Part of a small language model's weights.
Architecture: LayerNorm before each block, no biases in attention or MLP.
MLP neurons of a small language model. Each row is named by its layer, matrix (up: input weights) and neuron, and shows model dimensions 32-95. Each number is 200 + 30 x the weight over its row's rms, rounded and kept within 0 to 999.
After each neuron's rows, "fires after" lists the tokens most often just before its 100 highest values on Wikipedia text that the model never trained on.

L4.up494,216,183,181,167,196,198,215,212,212,225,242,258,168,172,214,224,127,202,204,204,154,133,175,215,179,224,144,208,234,187,212,261,218,157,211,161,168,172,144,167,179,223,201,221,171,183,196,192,191,195,158,236,168,190,157,177,152,170,241,208,209,139,176,261
fires after: " (", "\n"

L5.up127,239,190,188,189,194,209,224,166,238,221,211,194,124,209,252,198,225,235,204,163,213,192,205,174,192,148,197,213,194,187,158,284,192,218,234,210,213,207,160,161,180,136,163,192,171,172,239,210,202,212,248,177,198,177,208,195,135,219,279,179,209,184,206,220
fires after: "\n", "==C", "C", " the"

L5.up186,203,165,194,217,207,231,199,218,280,207,209,210,173,124,223,209,163,226,158,233,208,232,250,225,198,215,198,238,258,193,202,251,157,237,203,197,186,213,194,198,224,147,208,228,191,144,216,229,145,183,199,202,184,222,210,185,175,189,210,190,165,210,218,211
fires after: " N", " V", " M", " X", " v"

L5.up81,210,252,170,194,195,231,216,192,228,252,202,264,197,192,249,214,241,205,216,191,193,223,189,211,196,164,176,182,212,147,207,258,222,256,209,118,209,197,236,172,205,199,194,183,182,214,142,198,199,206,212,159,230,187,219,190,220,210,211,173,213,270,181,214
fires after: "\n", " B", " M"

L5.up31,249,188,169,231,216,214,225,261,140,276,173,193,178,191,182,186,227,224,177,181,143,198,156,185,171,202,202,256,215,184,189,266,190,188,207,228,206,209,210,155,222,195,199,188,179,186,170,242,184,219,186,156,257,193,187,177,227,178,219,190,228,165,161,221
fires after: " J", " St", "ph", "J", "St"

L4.up238,193,220,194,170,224,196,194,280,241,230,201,209,265,155,201,191,157,229,192,180,231,185,146,196,128,148,204,233,194,147,196,232,210,164,182,159,202,218,197,204,226,188,203,223,211,184,202,214,211,170,183,171,241,207,229,148,214,194,206,175,223,191,234,302
fires after: " was", " is", " were"

L3.up465,176,149,219,216,194,184,183,233,206,210,223,177,211,210,196,243,219,131,197,152,240,250,189,188,173,211,176,175,220,198,231,231,201,225,161,209,188,181,208,212,212,163,224,191,243,174,192,217,194,145,273,205,249,219,191,193,218,199,171,187,192,214,263,242
fires after: " |", " 6–", "–", " 3", "-"

L5.up461,194,171,174,193,202,212,179,226,215,226,159,178,251,152,257,179,184,195,224,241,156,219,207,210,188,206,225,225,210,166,182,182,155,254,136,195,171,152,204,186,198,225,219,162,147,211,189,251,188,157,221,111,239,246,225,200,163,184,173,180,195,229,147,252
fires after: " m", " M", " S", " s"

L8.up267,178,247,169,186,198,215,166,265,215,228,157,215,288,205,216,202,208,160,179,210,225,172,179,188,208,200,158,208,200,185,224,200,167,188,210,189,209,165,186,200,167,186,228,204,195,179,214,183,143,201,162,209,199,237,183,216,222,152,193,214,234,205,239,200
fires after: "\n", "===", " Mc", "==", "====", " in"

L6.up180,181,185,151,157,179,168,237,218,209,272,184,189,154,158,197,217,115,212,173,209,170,217,212,249,173,249,212,183,225,141,226,241,201,193,182,187,214,212,172,201,171,196,146,184,208,204,202,205,227,213,205,207,217,173,209,228,164,251,222,197,176,202,207,222
fires after: " F", " f", " M", " W", " K", " S"

L4.up336,245,215,169,145,163,194,179,192,250,235,236,223,137,225,192,196,243,183,171,148,192,194,179,237,166,160,236,204,201,194,163,220,247,158,178,161,155,216,153,206,177,193,186,257,184,192,227,225,215,205,178,195,224,184,213,172,217,261,234,195,176,193,220,198
fires after: "|", "-", "\n", "==C", ".", " |"

L5.up411,160,220,170,172,197,232,199,230,178,204,177,218,231,182,203,218,208,169,151,143,146,179,135,160,230,130,205,224,227,160,210,191,222,205,222,147,163,221,203,191,237,199,231,240,218,225,175,160,204,192,172,156,224,204,234,169,145,174,201,232,231,210,206,246
fires after: " the", " The"

L6.up253,185,210,233,180,154,170,205,221,223,246,225,216,116,146,238,226,225,211,171,166,178,254,127,217,206,202,224,192,193,180,195,192,178,196,248,135,233,190,216,213,160,153,183,195,194,153,215,167,228,203,212,177,197,160,191,211,261,204,186,236,195,220,232,206
fires after: " |", " D", " L", "L", " S"

L5.up714,191,108,164,179,221,221,199,188,173,235,172,211,221,178,193,212,216,200,194,242,197,198,216,209,242,174,191,251,181,174,198,196,202,245,191,181,166,169,246,146,145,167,183,217,202,216,174,203,216,204,182,175,241,231,207,213,229,177,159,201,209,143,200,245
fires after: "|", "_{", " medal", " 192"

L4.up455,182,151,177,219,225,208,215,204,238,232,229,190,247,221,167,236,218,227,210,145,216,140,197,200,216,289,199,181,193,199,234,166,159,188,161,223,266,212,191,175,197,217,185,231,184,150,179,203,174,204,194,226,210,143,128,188,182,204,244,183,152,162,224,208
fires after: " to", " of", " for", " in", " not"

L5.up546,223,168,216,172,253,194,173,127,193,200,131,166,216,182,182,202,222,160,197,246,185,225,192,169,199,184,250,239,170,225,273,182,251,232,227,215,214,218,185,230,214,145,216,160,205,195,180,180,163,204,187,172,157,199,178,161,214,197,269,214,221,172,207,246
fires after: "ag", " V", " D", "ig", "G"

L5.up470,203,212,189,183,157,210,223,207,146,171,233,208,176,159,216,174,171,258,214,187,232,200,253,201,212,164,207,223,226,241,169,224,210,234,132,235,203,203,141,191,172,177,169,159,235,172,211,212,156,237,199,200,181,147,185,186,148,234,215,214,144,218,214,248
fires after: " P", " L", " V", " D", " S", " M"

L5.up562,256,155,191,182,151,196,204,195,199,270,211,190,151,190,209,260,189,188,180,190,233,252,206,175,192,221,206,236,207,168,221,221,228,221,202,226,187,219,203,175,206,167,187,174,205,225,180,179,239,223,214,206,249,160,253,167,177,185,180,217,192,206,248,184
fires after: "|", "-", "\n", "==="

L6.up332,247,153,160,186,208,237,209,193,153,266,220,210,201,187,209,215,174,178,181,221,178,173,191,242,248,214,177,232,217,175,156,161,198,230,175,233,208,180,190,185,162,209,163,236,185,192,157,171,182,150,214,183,241,133,171,169,156,224,229,215,213,236,202,198
fires after: " f", " F", "f", " sw", " sp", " (w"

L2.up424,234,224,156,211,168,186,204,234,233,210,140,211,225,194,228,178,199,126,198,206,265,194,171,211,159,232,196,161,195,187,153,168,149,217,159,185,236,156,202,229,215,182,271,301,179,190,239,176,215,181,202,210,229,257,189,144,154,215,199,196,222,245,196,217
fires after: " was", " were", " not", " be"

L6.up36,200,228,168,150,169,187,174,215,201,222,202,221,191,176,213,244,222,178,172,191,228,182,184,201,221,228,218,177,214,164,184,161,189,215,183,193,234,200,176,191,196,168,222,149,141,217,195,187,169,189,253,159,160,192,187,196,199,213,196,211,174,258,195,168
fires after: " T", " C", " V", " L"

L5.up383,204,192,257,167,240,148,174,166,157,214,238,183,216,186,212,242,211,250,257,211,206,191,216,202,144,210,218,243,205,212,201,241,165,182,193,178,186,157,185,205,204,125,245,179,186,231,206,162,174,239,197,197,214,188,150,198,194,218,213,212,178,203,230,220
fires after: " p", "op", " ang", "ag"

L4.up427,230,182,193,198,144,211,195,229,193,205,233,249,158,236,224,257,157,248,154,188,186,219,214,210,198,169,203,241,266,185,156,225,211,234,180,136,205,174,208,187,208,174,226,192,189,251,182,206,184,219,283,202,169,223,249,162,193,166,197,200,156,244,189,170
fires after: " (", " the", " |", " ", "UR"

L2.up49,229,160,144,199,216,212,192,191,167,211,221,165,187,174,223,227,140,177,191,213,133,191,196,184,163,224,203,167,262,213,232,202,190,227,175,178,212,226,233,174,222,203,182,152,111,163,250,223,171,169,256,212,148,207,199,227,225,167,237,190,169,243,194,211
fires after: " |", " the", " 0", " pre", " a"

L4.up168,194,190,219,159,207,204,261,245,254,230,178,185,248,192,187,202,175,191,220,173,219,144,142,212,143,210,150,196,162,144,166,175,143,216,151,276,229,274,149,232,152,151,191,167,147,172,184,171,231,157,203,201,233,204,126,231,173,235,202,188,215,222,227,198
fires after: " to", " not", " can", " would"

L8.up551,217,179,120,240,262,171,156,130,181,136,167,195,220,224,231,172,212,203,242,213,216,234,171,238,248,213,151,239,222,172,169,191,187,220,233,150,172,198,210,205,169,152,163,244,229,215,188,165,249,207,231,196,208,164,240,227,220,215,225,238,165,167,286,200
fires after: "uz", "in", " E", "ak", "O", "ph"

L2.up662,293,191,184,158,184,217,204,233,217,191,205,182,229,231,213,215,198,183,147,292,184,239,137,222,182,238,200,209,184,156,225,227,201,197,208,151,210,225,188,179,182,196,200,235,193,220,178,169,219,196,214,168,209,135,206,207,176,176,200,227,188,184,209,229
fires after: "\n"

L8.up395,214,208,146,104,171,233,174,229,223,236,160,173,216,190,178,135,204,216,213,203,206,178,217,217,228,156,195,189,211,182,159,187,196,259,135,192,235,189,185,236,226,200,210,196,173,205,163,199,198,175,236,216,158,202,247,217,156,169,167,258,185,167,236,163
fires after: " H", " T", " t", "t", " C"

L2.up376,234,172,137,157,191,247,256,246,237,222,250,176,197,212,216,247,191,202,192,196,235,216,194,224,181,243,237,228,201,236,152,175,245,196,221,230,149,159,179,186,176,177,213,179,199,295,225,126,187,258,215,155,226,179,137,172,139,197,210,178,187,219,194,204
fires after: "\n", "|", "-"

L5.up92,271,155,206,209,214,192,221,151,234,272,169,187,159,185,229,229,192,188,163,202,215,180,201,215,207,225,209,221,249,144,226,237,211,220,195,171,217,206,192,185,171,169,164,199,157,226,178,229,164,201,164,217,226,177,182,173,197,203,192,205,196,199,220,183
fires after: " G", " C", " B", " T", " c"

L5.up149,207,239,222,212,200,198,254,239,227,231,203,200,181,160,169,211,241,192,210,166,207,227,197,204,162,254,155,215,230,164,242,270,253,223,213,221,207,198,227,161,197,207,249,174,232,182,211,228,225,225,209,218,207,200,189,140,202,182,238,200,178,184,198,240
fires after: " |", "\n ", " was", " 0", " is", " -"

L3.up6,221,202,223,228,160,233,169,191,218,187,254,244,154,140,218,269,203,129,216,180,207,281,209,199,135,243,179,203,214,194,211,223,203,195,205,194,231,189,189,195,161,196,194,208,235,174,178,169,187,274,203,175,257,144,145,197,188,235,233,206,182,161,235,188
fires after: " |", "-", " K", " (", "|", " P"

L3.up178,129,200,186,227,212,144,187,182,225,206,178,212,171,209,223,200,205,172,211,201,242,192,164,188,227,166,169,203,170,179,189,227,174,216,197,159,198,162,237,192,216,222,190,157,215,148,197,155,180,225,258,202,170,217,173,198,185,206,190,222,190,161,264,231
fires after: " |", ";"

L8.up320,262,193,219,204,174,170,216,202,177,210,179,241,265,183,229,187,149,198,194,216,280,260,176,232,258,204,202,184,266,150,205,209,180,241,155,191,223,210,190,170,179,171,223,186,210,171,193,209,217,221,213,167,178,157,213,212,165,142,274,228,156,196,203,203
fires after: " F", " D", " X", " M", " v", " m"

L6.up336,179,190,190,201,185,170,199,201,232,183,202,172,234,210,211,262,188,187,145,155,231,227,213,217,170,207,180,217,237,222,211,208,152,186,188,163,210,189,240,205,173,205,141,184,219,224,259,221,164,168,282,178,241,265,160,162,235,195,264,174,188,224,212,198
fires after: " the", " The"

L5.up325,286,232,253,196,219,172,184,202,213,189,211,239,214,188,186,261,184,189,197,190,202,179,198,229,166,175,196,203,221,163,210,255,258,268,185,204,194,206,204,191,208,126,231,171,174,210,181,183,222,125,217,205,239,181,201,184,188,222,175,197,220,250,160,194
fires after: "\n", " B", " G", " R", " S"

L3.up598,216,182,177,168,173,152,196,169,194,220,210,182,167,158,222,227,140,183,148,147,239,266,219,206,144,215,180,180,288,154,258,224,222,231,242,165,209,194,191,111,168,211,220,216,154,180,200,241,135,250,218,235,216,187,195,225,220,183,175,175,224,250,238,222
fires after: " |", " 1;", " 0", " 0;"

L5.up429,266,202,175,158,147,211,212,276,259,217,220,203,200,152,176,214,167,179,198,214,191,193,210,192,184,187,179,190,221,197,246,246,201,212,175,207,183,192,139,206,151,189,192,182,195,129,205,219,204,167,189,231,184,193,137,199,158,189,170,200,175,179,202,186
fires after: " C", " H", " c", " N", "T", " and"